Weights of a small transformer language model.
Size: 9 layers, 5.54M parameters.
MLP neurons of a small language model. Each row is named by its layer, matrix (gate and up: input weights; down: output weights) and neuron, and shows model dimensions 0-127. Each number is 500 + 25 x the weight over its row's rms, rounded and kept within 0 to 999. Numbers have three digits each. A neuron's up and down rows have the sign that makes its largest values positive.
After each neuron's rows, "fires after" lists the tokens most often just before its 100 highest values on Wikipedia text that the model never trained on. A number after a token or word is its count.

L3.gate132:547482470506504477513488488516530552514502526530485475552476507542491500515506482511515464516476509484478499496536544508524526507530477497523502499511488480480523471484520504503478490479484506512503505527461490469476501523502492448496478532475487483490491499503447501527481458489552468482502497515513452501526505405497498480524487495522541518510504494444444509472457490507547515535441
L3.up132:497560523504516522525491455479518526505505501492504497507467487479495512451443501533474540493512484499484534475491488540515514548509458502535479465504481517509532476519514509511494438488508508482511510488532513507525482498501495508458535474506484495501478521479502456520469515511507478493486490486535497480496474499487500504543546505476498459496485442502474499509459531500515469525500
L3.down132:493460493493496510519536489489495522504524455468512485480513508466513506476543514502496512503526486470504505522506545488501417512503484518447520467475504474512516442508532438498563516528491545552488477517472489515492508509521529484527483544474486493468496481462524500506535517502455480470497512487508460496504490505497528509521483470494481502545530441536497482465501483474496531523499
fires after: "ri" 53, "i" 23, "ti" 12, "r" 5

L2.gate74:499520465549508502504503506462488516513571516476517463496487502444513468495528562493473480552444517466490503499476503509513481500458523502465478505535495477499498486544524487480535506533492521504499478493497482484491505456490516491519515501495525473452492492497497482525532506458511520484525522492453481555473510512474501536452502487460465529523432480528520484522495550523547516512499
L2.up74:499510526483474506483499499493509504527529482466481503508497467514508537504520499508454471528492510513516499539466447523497495545489547538475489499486498488480515508497516493505554547544463473468497497526476487468486502487510513493513519525495568491498484531537460521484496500488517496546498506465526520487505506505510479512489522522504498559478477505503499477488491490479550501501537
L2.down74:490514470515512481487545466483505516485482527468503473529476533458514539464548486512521491500495524466526502479562526470486534512507488520512521490490497493532480500494491508523463462520524518486482501498518506549515547486453479475513468477518456470488503501513505531505500500514472480432499500501455453477500488469474550518515481512447490525504514537487468497494478522527534513507484
fires after: "m" 32, "f" 16, "rem" 12, "fr" 6, "ed " 5

L2.gate225:521503484535434501468503509532515515493541511504498486507488477533512506490487507530483461500469495548518505531534518513457502486500462518515512528541485483476533521537508462528485555523479483507498474500514466507497446483516514534524472479478509494488482508523536548541505494489511526502510524525490491503454503481499509536495530503519488572483517519444505517505434503529477463469458
L2.up225:452472470506503498512537488501501490495488468486504520467509508512511477494499484498482496485526476506482525481498518471498489442522504488508479519497450458516545523469496508513524519513565466462505479488525495509501524487514465483496519489522519533501523512484508490477504564522517522456513510489417493506513495518490495463483434527500510531513539506492490492469528483503504446455468
L2.down225:448477503489532502527505477464447509518450481465486501477480491500524487530505498511468549535527510518489488481498487530498468455559496444511510528458515492519480503506495520516500522561508504491500536507489502484458499534480479492507467558536506508494507495486511513493526488475482472474507510515495482517494475533495505473526449505499513438553508535518499510475493479540509499517473
fires after: "L" 18, "S" 16, "B" 15, "Z" 8, "D" 7, "R" 5

L2.gate249:537570543491461521480502515485473496465542478445488510538488467505513499479500498485519487497561555483537529499481512503482538540477512539477478468515529482487502491470490540481495488470494508506526514486560477470498513511453494484490516489492522483505508553527538512496478450537517447518500486522498478474483513547468521538509483480528497552498503526504525471470447529493511529529519
L2.up249:466472507499498440472523488516456518502498476527496506519462501562491506532516549473480498504543510513519539496508492506507481490518501503519530493495526517455473516471483498500507536515468476511460476508493554482451553543497494512511500524516513501546547547479533500466470560484502528532511471488482535483495507522502476522421470445489522512486494479487470487462506478486510515481504
L2.down249:475475531496500450534486518450458495532521508515510515471484471517509482526481502483496493474536537518476543494482470463550497501495492511491511497511501535494503546523494450521489508492507515526440511507536528461451524510538501466506547517490485516565488506458485477495502477531536474526511507495492473493498544542539454479503489494528500507448541492484514466524464435504506491495491
fires after: "ot" 43, "Di" 7, "4" 5

L3.gate115:497492517546553477498503485496478499466489530427527527502506492492518477533529462439503487554470485467446533498506479522546515540500509494507490504542501415483487479497494514511550522537538518506516489532505517501482491519484446460489470512494564497480504537478478525488501500500484519459544484499484480472464501517521525495493521510492506549463520493450523497488511533501471530490497
L3.up115:523498515548500489509496502524501486450431523474546502513531473483515473526532521498507501514499469514511517522480526531518488517454496487492501518478505479529527448481461476483528433506510514502509496499497525485476485509452495485555432559528524509503501499521453466470502478492460524521489521482526492518471475465464515511516485498499525500451506497508510470553509520494490535473501
L3.down115:498511491460489519502521537495487502506520483529512477495489476497500484498484494471479521496541462520492500503491518527498364449504518484485495515497492539499511481517490511450489552493504490469514495417505513538521524533482490522457506479530508519475519479490470473518485496534496511531473504480519493493502478512479482545529498495492532527473466501501493488470500497510502472498505
fires after: "re" 47, "e" 9, "is" 7, "st" 6, "li" 5, "v" 4

L3.gate402:465519550476468500468530498490478473495486532478504480568512501481483462473466499457479461499493517496517505520472511487496529514511507529497489488507486472495541527511515530467430535506531536491491514505541500466509498476499505500482500466528558486541511507493482467487482509504491505438511534511511502497520478503523513488462499523494481479505498526477513463498465489519534451536510
L3.up402:474544503534499484511542487506545455484546461482513485515488508494474493499532490526497499504498510456525509510536483515529504513512528521508525503499455488479508479489540501519477453496523513498546483470479515495465481480532497509525522525465462518511505494504550475502460486507500477493537464505528548529475483485485488461498486510501487491525474478495475476524467558466483522541498
L3.down402:480517492504434542526518515502500453491532483484500532525518526517496525498489494508465515537508487510454493511497507536526506486494497488519554551519465490543529474453530474502512524475507513483486482480473515446504500487515504493453498525465498475554476490503447491509442481518478488480468500536495456495495502523555569468499489495466471486493452490487528480546485527485491495490517
fires after: "201" 23, "200" 9, "uc" 8, "serv" 6, "18" 6

L2.gate107:529491463482469498509475504502521504511479534566490485525478522521473524465495514474503478436499551496471522506486514535517526529512511528534513522523478529459504476502520525524503487508548529497516529478500511509485455548487495478483485526497528495471529543518517481521465438463543476491516514494500526485506475434482519450487476499525518499499528500458500519484467482494471488486460
L2.up107:517504496498494510519472511559513502499491482465485524507502537527490514483490484485470463509488454500460447455500505527460501516473496533555522518503424493508503592476504470513521541517533479491468495547502508518504512468501484488555493501510514488484523494506485529498516509522497512478523479435498521529515519503527486504554508532520448516462510483499504488537507493494516510500523
L2.down107:490515507474519463497538474519498465510479492504515501504509471540503541523543483473446536467500493503498498529518460463527524540470557500543511513486518493525480539512451532512503503485503537527502466506472514490484512533499515556512518501461487553508456514480515488519505469484480532477490501478494504474521502531511477481501552512554529541521457524484467483518475488488477530476530
fires after: ") " 51, "S" 15, "B" 7, "L" 4, "ang" 4

L2.gate435:486537501495490548496517479481480540442452532497517443522469540508476498533462522508495464509515494487532515555489511511476533521518507525462543481545462502519544510476496503457491486483503535499545484508509521429454498459526503507488541501480529479493490494496504461543481466473514505510520496513506549513514545502512518534522512497502463485484477494509472525508469498500523529520508
L2.up435:489533506500474551506498485478504535464454518507515463494503516502519479516506495538515485498543479491497483528463527515474513514531514512506521507537482496482482521511493486507510516478481516531557470530499524456464517456512487543514527542459514496489476482507510488544495493501541515507484507506468521510507499507497475535510482526483485471484446528560452526532509493485517520484569
L2.down435:506484479487494490538488492504533475523492454528464516478471500500513497491553472513522480503454531487501459477510509489465403494499473511509477507494521493449433549495495488520461545497481464531485490498467477578506508499453500497562502491523461522520520482509504466463522546495534502506494512539490474474505494488509470490482505503503513486482515530516519494513497500470480506450496
fires after: "re" 24, "in" 22, "pre" 6, "c" 5

L2.gate226:490549511526467494538514538519522494492491483466542475512474496527477504465523522494499502536459467483546465490537479492459500475482508524501491520497464510518453509550539515539515491497538481489544505519479447491524537478485483480515502499513495516488473436480475540464489479497470497473512518509518514531501483506536512521469512515552524507448457498498546489512489483446518480422472
L2.up226:470490525491504490476493466467455510508484518490520511489480475534458493438484538518523489543500528506551468490530504508508485508509519496510512532491534493504485457532456500519507473556467476511499473529473453484507523536524434458478509489550449505510477515495476465472493518498468476505465514503521524467511496550477524512488489495461529514521473542526549491496479515520518505535532
L2.down226:479496505518525498500510481498495496503479493504461470518520465516486483514497517521506451512508515514504515505474527553522469514496522537459496492509497495474535503461547491498534491533505564498503551468481520469491508503534500525524523523469471477495531526492497524567532499474500488503464488522467533539463507482479497490503494479492518513520507504521448506520496506516503511566469
fires after: "n" 25, "l" 13, "the " 12, "as" 5, "|" 4

L2.gate25:517514527490527541529517511510487475493466542537528504527484494540479516504461561484504463525521490527477521498481519500519521512511542484520541520436471476496466532502502523492444519512555515489497501486502491513503465529499510467445530478498470484472525551535519519493493474478509504483527449499522512522474495429497521528503518441503523495505500536506518497452469482513514509488504
L2.up25:565510433485515515515479553510447499487532495486553507492511495469498455514505518498513509511476514489523535504493501529485508523502479542507473537494561493485480482540534503456462463486473490529520516471500463491533566482488503498472556494527496486507509482526469526449495525529472487509526544521503484498532479510521500525541512495508541463512491473518514499492477513491478534510533
L2.down25:511503507495467509504527485537499510506516523491508479520523488498517428506489496455474535499479531547569474505518493483490498457483489457481497511528517457508542500488536482498506506474497490506478511443491512504497483476499510491527473532513490518505502514505467507510486520453496531542532503512487504496465494500518520524528513515478478548506525524545526520521501497516476461469513
fires after: "=" 53, "er " 8, "ill" 5

L3.gate188:482462510463534505515471521505482511544500475529478513542471512554503504461500505488514494495459514504503495502511521559521518476507515514510501529513476443479549490507460484484516544525445503466499490457510451509507516486489454484436522507499520475525552486539513532490483497472506509532487456554479522502513505489508531484464513508547533472491532529476499477497497489471544508514519
L3.up188:520491532505521546497490506498529550523534471541486511500485516537519474559510499472518463472495528489534491519490479511507504514554494532533481478504529491472502527486498504518450551472530537503501486461488460508514521481497493500523499515526490467505491478479491482533474492478504480531472493508444502490464512493500499468501484542504506541509527455513465505540475503536513502534484
L3.down188:499485508502500522521511469524522528494507506514507540460493484492509488545519476517498480540465473537510497538546511488511407524475491510480500517517543522502489473471484516493496503476498503533489531523489554469493467491471545532540499498441517477486445489482494476556511482515491506475490532462514481474498490504492476511525493504505451520516479481504480494490553482504499458498493
fires after: "ar" 17, "Ar" 12, "D" 10, "po" 8, "-" 5

L2.gate449:514528542504488522511545536511451540495518523469538498533514512457498505515560526478468475503481480485501515509501515492477528482484472489482495532523501484493496519469468494489491512535488529528503540471500469454505499449479442492556490534501518434495477467525489504521494468521450464532476540490522484525508513481503497535506508489541473550497518545478551476496501537500472521506476
L2.up449:522499485463463530513491562509505540522495518469505523496514508481529514479524484500504519491515508449498484521520525526472489498516458541499460500513482489486476562494470513532510513482542505535515511516487462504487487475489472485512500470486508502473505495532514485496485497523481464502471525491488528531487484495478454563515526479515499511474459531478526453524503524455467502453540
L2.down449:506506505467504497538463472585518462519485518494502522512480520518467541507481497520501569497521508469512516522499526532471419503499479503494470506482507517502503506500478524528540514499530515519506492522496532537460467478464492469463499532501531553499518542516534455504490506523511521504469465539502508451473476535514503515507503514481502526478508531513509430501510518490496498460543
fires after: ") " 35, " " 10, "0 " 8

L3.gate398:484496527517523510527516497517524479512502504490519545515494485498461510538482499513476563514518529446470516495516522491474509515508523501455468552508504502447536531534509500464491508479480536576520502470513507500491499532495536473497481523522457526480469481462503477504509472529497500498518495481535532493512523475491536477496477513493480462516498497498437526486500446492522551506532
L3.up398:494525494470470488466506475483480516507499487487511517491486495476509510517509478456502501479484462528502512552531503459498484496461530502492470512520526456522470503524462512516514453481497492510457465509421467459554524511494521483501521469565502493482542465510523456489494488460561484497476503484520507461473489532493482495524524500498507539483514521519552472518486543451493501569514
L3.down398:476514488499493488490514495489466510483490513490527537461498551461530509538480516501494502484486530540539513512549483458469516468474558459469516490490517487476525477495536511508471412506525504549504532480527464518511499441479489518517541491504527469511541523509523499493522501510508478551508466475508497498497503496480498472486466474457452522529495515485475512497509469427532526511464
fires after: "ti" 18, "year" 17, "in" 12, "ed " 5, "l" 5, "on" 4

L3.gate45:503495494538504533535519507560533477527518540476505518497513502507493493503442521524501494533529479520469475502528515487462512516425510524525468475522513507475493528513499503525462514514510461516504501490479500495515478472447504434493506481490485509526522474520447530494487512523522479451531483549466499499493482484520488531485488457483546519481512483549533500507502504506460496488510
L3.up45:509516474504465466476541488516518512530480573497458476514502490511489523506458484540507505475495528471459479516540469513548518521457518511495468504534492510510510487541470479521499528479474489492520487502536494463515466497474468484468473471449523487474499514562491486469492510509554523482477512521509502482491516482543465507492498493477517514541465500492527490514492479492497503500483
L3.down45:507502506514498516489500492554484554530487500496500499473478445485539512533466510497487491511495517505476533487513553476473381508490483503450517513486490491529467488487516508487477534491531501491508521467471541561559493498477551473518511499481443502510494436489489504493497493493492484495525505486493517497520454476506459503522507500498507491483531506545526453558527514484515549524526
fires after: "includ" 21, " " 18, "; " 14, "and " 10, "s" 7, "wh" 5

L3.gate91:507498545532519499493527520517481515499506538526510538522457539529471499498479519503524478512494481477516551505511514506466532487514519520506503501501485483521551505494449508473504492462501484521530495478496465470475476483487501434522506492552509468549552489485476466495454548520510533497512470512512554512506541485487520515521495493528477481478533518462496494527466519499504513532526
L3.up91:503483540476464500504498525498483514486528496559503504523518472533539531503521485461518484547482476542511509537444492474479499497477449529547501527514522494490506537497521512484468479502493484511509477491573480498494465503507472565541540462540479477558510522529456476496508522534479520461442491475502477506498493483462495522500540490511501514506564517491559508494491518537499484457503
L3.down91:528513485497495509510501496433505540484491495486508510471485506498480505466515508490486491482488509526478490507510483551519526500530497483511451517523483482497469464496518475496539516535511539482476505518526523503490512500516488458518506522505540464468483535508566496468516477473502496475442502481501462512509486492575507441503507539477524543489508520538512501467480483493529506495505
fires after: "Nor" 17, "=" 15, "W" 9, "C" 6, "B" 6

L3.gate223:524504541519502483473528497497502487525462521424522523515479541469465513532529499513524512530470517503540534483525481493492499527496526486477540512507489496536541452511481522511475485532480524525469532449447487501487508503515513493489502473496524512514531509470498476517480521525489484497524559481551520480492504497511514495482489519517428479475468525485471480517518510509493505510500
L3.up223:487489482501496469526508500501525473502451487449550510508489485486493517484518526536504525521480485571522475504512487480519481493490512466534521515493517524504481468538495526513487484494468481486488501472482487522519542494503533516493480441475473495513509504453526514485546524549497527462483575490530499502555467540502481492484546510475510482486463492502499471515517478516502454486465
L3.down223:473489484474522477530521481505519464490468506528501501468515512537490512491496520498504525501527533542462524492467477532522447506485496507490491510505485512558476487509506533489531485486461494493477474515489497532463490496495523481555517497487531504544536494540511513490531526512498505519471505513504485497533490520503521515492504555490528494507550502577516485541579504518497484492471
fires after: ". " 19, "li" 18, "ac" 9, "\n\n" 7, "\n" 4

L3.gate375:542508514553555482469493525487511529491461542546499493491507551536497465504527506541491512534481538496484514488483514505543509481516449540488514527530510500495478462524489494511492537523522518519514476473516513505466496550468521512508543534539468445513487507479436472481526493515513485497481520492505488529486519467519491511522463542543478504475485514522542508526536462468506497490534
L3.up375:525506550486494514504540501477543519522493533467520494504485533506487542499510492526513545513472505472518516558473496519498501498510463522493502530494502489535470464484557509493484499491502496486490528466483487526522492492497510479474528530508497498475544520485475465536492456516485468509507470527514526490532517445442523489527533501525478504475481518499516543496520458510484511509505
L3.down375:492476463540511467495469477483505491523512494492471488473509503501513503514474519466465537511523528523499519519440526496509454479533493533531493541513493504478517479502510514501494522530493508531516516446515519475517523516455510489469473491478523508522463477496483515486519504492491510509488477481484511499517490519499494483472430475543511542509521471497476496504488453528560518471497
fires after: "re" 41, "en" 5, "ish" 4

L3.gate486:493519505505467482525492468497501488499471523497535528529511521529473494554469474514509505512476476514541490498489506506475501483504518498504528516500495521573550474525489464462469489494465532505496469528451497487505488504519510455470491501495492521484500494514511510472452486491526522505544508496497528466487512509531488502474519468487520495497500496472480524497488491516535513506483
L3.up486:446533495479516497524490475516490446434487546458503543498516552502501491490522466512489500479509488536467501497523496501477499497462521474515530534505510496508511464546479524509507470505469520525507487491510496500486470513491504517459546479502544508490509510519514481511459510472528516502522543528488529503501471558524463517469530494462501488538492520509514468513494544509510471503465
L3.down486:440501557520540466476500494529533480525519486433519524486499516474499523497488516480529521522524498473484505510510517483499374476528456469481508527482485482502502528481509491497509491507527505502509519540501504574475475497498479467516462496499487489505509532490486480507476535516488478484476529507477533455478500506487499474529547507527503511473484545535536464493507540486476477509482
fires after: "includ" 15, "\n" 14, "ac" 14, "Ac" 12, "er " 5, "ing " 5

L2.gate377:495501523509546504507432492482499523511525501467489490497502459453494517524501498557485502512468467483517500426471496534525523530518513517486523478500511506469488509516525507487480521460512484513505537445514496501491490481536490439502502543528532456459485522512483532498494520495510503530551517509519554479474487495475480547531524491495474521509532487506464506489481496487512510507487
L2.up377:455517500509500455478497504470542517491523504500441479452513481470519518485528466453494483497512470528478556496485489516581489478496472557488532503522507443490435506502478460506483508502507474488493515502492538524482446509478473479505488530489513499468538527502487540503506536474492527531480517517516531484484483515519474529525546527446487492494522464521498514510535489515493518494487
L2.down377:458531463496498509449495486491493489535537512502525536480499540509477555515515540475527542486561516488470486516514472476469409530497505521550445486550496447499526511505477514495504543523451544463503494524477530494475523506459490544506529493494461516542523504476539486480496497557480510490485471508487531504533468499516533495514494511482518488507488510536517492513473525451517492489573
fires after: "re" 26, "er" 15, "R" 6, "ser" 5, "en" 5, "in" 4

L3.gate358:484492507484466499501539524505482524524504487461486441546506511481499519531496498490508454501448507503508503483485500549489547513483485472492500526522500497507484502469493494451468493516466507491476510462492467510533526514520479538510503497535487455495536487525462509486467468519499490557461470513563484538498546479521512529476519515515459506440496509430477518492445452495518506479480
L3.up358:506515480447454477522506486505517506484544465460487458529526508496528521518502497514513487533503476508486453493487503525466515512482503495498473517474501519499479554499464499516480509490498526501484504430493464527513497523499503542539493514534482494493569496509484537502505489511495520495499463527511496536502497507473506538486500542484459536501445506475475493523463539559433515480504
L3.down358:529481529461487504538500467500496503482507514472471566465544510488541528495526488512497536503572495501554481476501513476478459489473496516486489500484504520515516541543499502522527481493534504518527527497534489513467473474508504519464487501495504535522502526452469472535503523487500486444522488538482489556499484472514504470501488475480501524540453457568489521521501496499502497503510
fires after: "\n\n" 29, "h" 9, "D" 8, "R" 8

L2.gate142:525552536486488520501512492487519480495515488481474547497466560506483493536492463485461496546484539505546467499491506563472506553479510552470496499519506486538552500505463487475518518512475505498506491487494484504466440506499476545527482519504519479508512521550491517494467479495523481519494533521554508516503503514516463520455497527538495511518487501498481550525491507519518478459503
L2.up142:499504488468505463463552538471520512472472495497526508474506517496529480521530497459504506542471565475486510491509507506540503506532478562507508526526485464521467537487463489518554526510499504529455523481467467520468491493490498535517507547495476479506542489538488447499499507493521499499481523494523476484549486511514503493503461474507458460473495446527523531548524491438473516504525
L2.down142:522553462491480466491496482510479488487513482490513511486533488489534513498515505487483508461506460443511509496496460482468440472544475483544506483471524492476516522460497485485539507483512520489487533523497554503470539528441443501526545543504458504491507486508517492517485486480475504492567524488517485495487501514550514498459501528519479471453513493514499523519533501522502505535502
fires after: "b" 15, "olog" 13, "ear" 11, "er" 8, "is" 7

L3.gate455:495508511547484486453518505499447499516523502511506460507493499471507497492489532525502491475507548477484550525555484537519522530510470518483462513492536496510471494496508505487482522491491478460489500471530446487496526463499472510518496457541479456460516499521509483523493462496536487515499464530518526508437524499537496534474487485497455505511489443492483516522462516513461495476446
L3.up455:504482504483520459488466525501477465562530479520495481491480481475495490489562514531499517454513501453517507479512468550535500508502504517462524496530499504477486445522500491516544545482469488453533511509498501503472495469490462505509471549473446479491465473517474525458525535508466502551466534543528495544486518510505498498530456524516464483483500440511469487543474504467522530485487
L3.down455:479520513506481496535479544498482494449486487541503469492485531485484527461518484495484504512470494497475483507501522515528524522493460464495539531538486557471493503508477464526461566464457540452457498499524483500471494486450473472524510478444472488526521457501489484490473518512462493505492504507513459482560463521514461494531495546526497499459507500460500467497526525492488512503517
fires after: "201" 13, "202" 12, "199" 8, "200" 7, "0" 6, "193" 5

L2.gate19:503524513521530516535452475551512500458497511471481546525503517523500501533451502455498496512494459508474494516502531555508510503493485560503498554494485491504498494452533518510486525534480539514468496506456499537518519503480491476508490477490520514471470492519511525545476474502499505501517485485509509474513493484492501550487492542518482464512512551496453481529522532526514443475435
L2.up19:520546501493478557508496568479496530508471507502502498529497508460482508483530498526512501571533488507491447493493489549541506488468507520471438519506532488503507520482510519515560514472513522505531538491502501503527469485507511491494516554482497482489457512500563490507458511493441515516513506472504489490455483480515489490538444440500509528499501494505472482478477469513476483539500
L2.down19:504479488469492530507482522530460452505465482488468515447493492477507502525469508449476503467503514542444537502504508463469457514506538495480506502483479502449518438509479477523461535501518509497532487515497514490483513538496530531491508497447508490484467536443503509490500521515489538484529476481456514523478477554561518533504529463499478483467486496505493498503512488496466494495493
fires after: "w" 40, "m" 9, ", " 7, "c" 6, "that " 5, "op" 4

L2.gate209:489527523527482518500458511462485496546497532465484509465533506481517469457495513519500535498473478514478515518529477442436514508496478509478499462558494488463475520523454463477484507517538477508552502461484476498471480450544480496515481499516531476536442519478530530479531515510490490498543508540515514460439499531478471489489500484503514490501510518498481541497494490515472506500513
L2.up209:501501523500460487515487503454455530515478487515492503523508503494475466494500503541534522501497529549499517501504503487493524484505458486506489493490516509499467520493458496485487503500469541481511522495551481463462543481523501486493509516528476470530487477511471463529513508501512482521508552493494455477439502485514482470484515470484496474454470494509513455516528532497530504563562
L2.down209:476447540500486515492475488501558519469526519484529481527496486510442476488476504488507546501524555467457481471482511490501485505475478468494488542462474538523499484525522536488544509542501479494477456495435507550544469510479483492490501543525528531518521531500494470520490462466521516477453499532514499536521508505493513498466527534558485498546532520502528511494516504475504512492505
fires after: "re" 23, "oc" 14, "ex" 7, "t" 7, "on" 6, "or" 6

L3.gate5:530534515511518496536571498508485511489498476509478535528492490505509513537474534502506477522531492510472546537557466438506517507464480468500537518511506470514478534490499539484446503462497487519462515471473530462465512458499526537510536506530483501510500522497487488515523507486538512457496466475500479473500503477527475483488546518516504525468473502479507511507526490474459510473472
L3.up5:500479490459525478482486510487406525502512502527489514488479496515468495516503533505540519480547525473453532525496488517467515495549464488510529481489516536517518520511454520516527552472521502537491502522515488451539509459533469482505544493492482523521477486515509502493542491489511483509515508518469503475508524531526457470548481522495500458512464513491512474480518446528529545505515
L3.down5:495490521513484467513524443514498519468497477483488525530497497500528475489469486497511497495504495470494537510458470415500514471491501502478505531473496519462500572495473524440505526505482517481526526517518484495452485495455501497520487527480510507479483498497517468523512506470492531502500473515534476521499516495460500483487529498509546514503505570470522509509447537444527461494497
fires after: "at " 52, "m" 16, "A" 6, "er" 4, "t " 4

L2.gate126:483545542524487481515505508438490496530485556484518505522483482496526494465500435500495462471482521496457488490469493489495540463487483511520456495541524459551455509506462483502511488507475498495488532515482486470472514494484535514522470510571549444476516513490481487534458473485510525509516518483511471514528486486483514508541482500518427528479526488471517496530502529508452436508544
L2.up126:482462519572513487476523492502498504544483492505492483477473515456535473467504521524518513448530513489491518529528518534483492482521471455472488513534519454515492474511509467528496498460467464514511509524505505479486475479506542500447446562499484488477493490462515458494529513525449524535517483485485496499526488519478484501490496508498438483521536462550485491494512494487485510535479
L2.down126:490421478511535513480461467520505463472507476502522484537522500476516468510512519529505536546485507512475513491513524515523570528522485477465535527499488515515465524477490520547492493495504474510500506472451509488517503497477491462478527520480533563555474456493469493484530522474503480483501541543482533458451489492452513499528495537524514486472473518525484505506494457484516529483482
fires after: "re" 63, "on" 4

L2.gate393:514545511519500527521485502530504493534507492478465478503461466515500498445477503520528468527499511518532509471481523486554530551545467534487462463473533491538485481524521487496486454502504528464508556468505524495498550492494498528503458501483533488510489468516479502520523501468499466503497477519502479498511496486531505502476540487539507492499494497483495502471482530553553523486446
L2.up393:518519536484501487527483519478522495548488479490489453498484487486495481471495481459526496478492502493512529452487490498511513475495502499498461512532552495519550497528476524519542493436474491512520481514483496483572532466495521483543505461568499500463474518503491498469487473496455501473492507493522520555470478477563533493519499530443503501499489515479533504495492491477524493502527
L2.down393:495536524512458484517479490505490482490520485494511498490520525486502518502460482502526517494518510500522510502510497546573547504497470502472468503463532511500519492491518500513515453525487504431489494507513522468523451482466501545488477520544508473453511506496492484574522497484500455478455531493501519488531507493455470487508504528526468509519487517514565506471491530511517549460488
fires after: "| " 23, "si" 17, "old " 8, "es" 4

L3.gate172:498494482486480470489478507496473509498544499457515532469474506527491516551485491502472501510521546468506513528503485485499511470509532471483503498468480558527494561541485481440501483501519498508466489495491483518482455492510489497463558513545507458437502498513510489501495483512510549539513500468537490514511517475480462538493515512481476445516546518484495519533455502501514506467514
L3.up172:510514476490466516495487530454505486537522477520528513465550469518468503469469547517466510506469488538523455492512465496458486498503530484501496516466512490555512525501517491466506503517486478529496494487477444505566523529531515500503520508493519497534459508542511516493538492502498543500476541489489453480496500485519474525517490477532509523487524489526550524471521551514527509497482
L3.down172:485488510494478498495509490514482495526479493496498552534529493495502509472492484505511535533487533449497457494516501519473449536512503489487506514533529478533539536532484466445517446508518498552501499540534509549502508486478468510504516504486518480496495519522508500535523489508495513516500511514501506476505482490498525503488481529491487500462462490514486514446508490472496511540459
fires after: "on" 18, "l" 10, "f" 8, "b" 7, "g" 6, "e" 5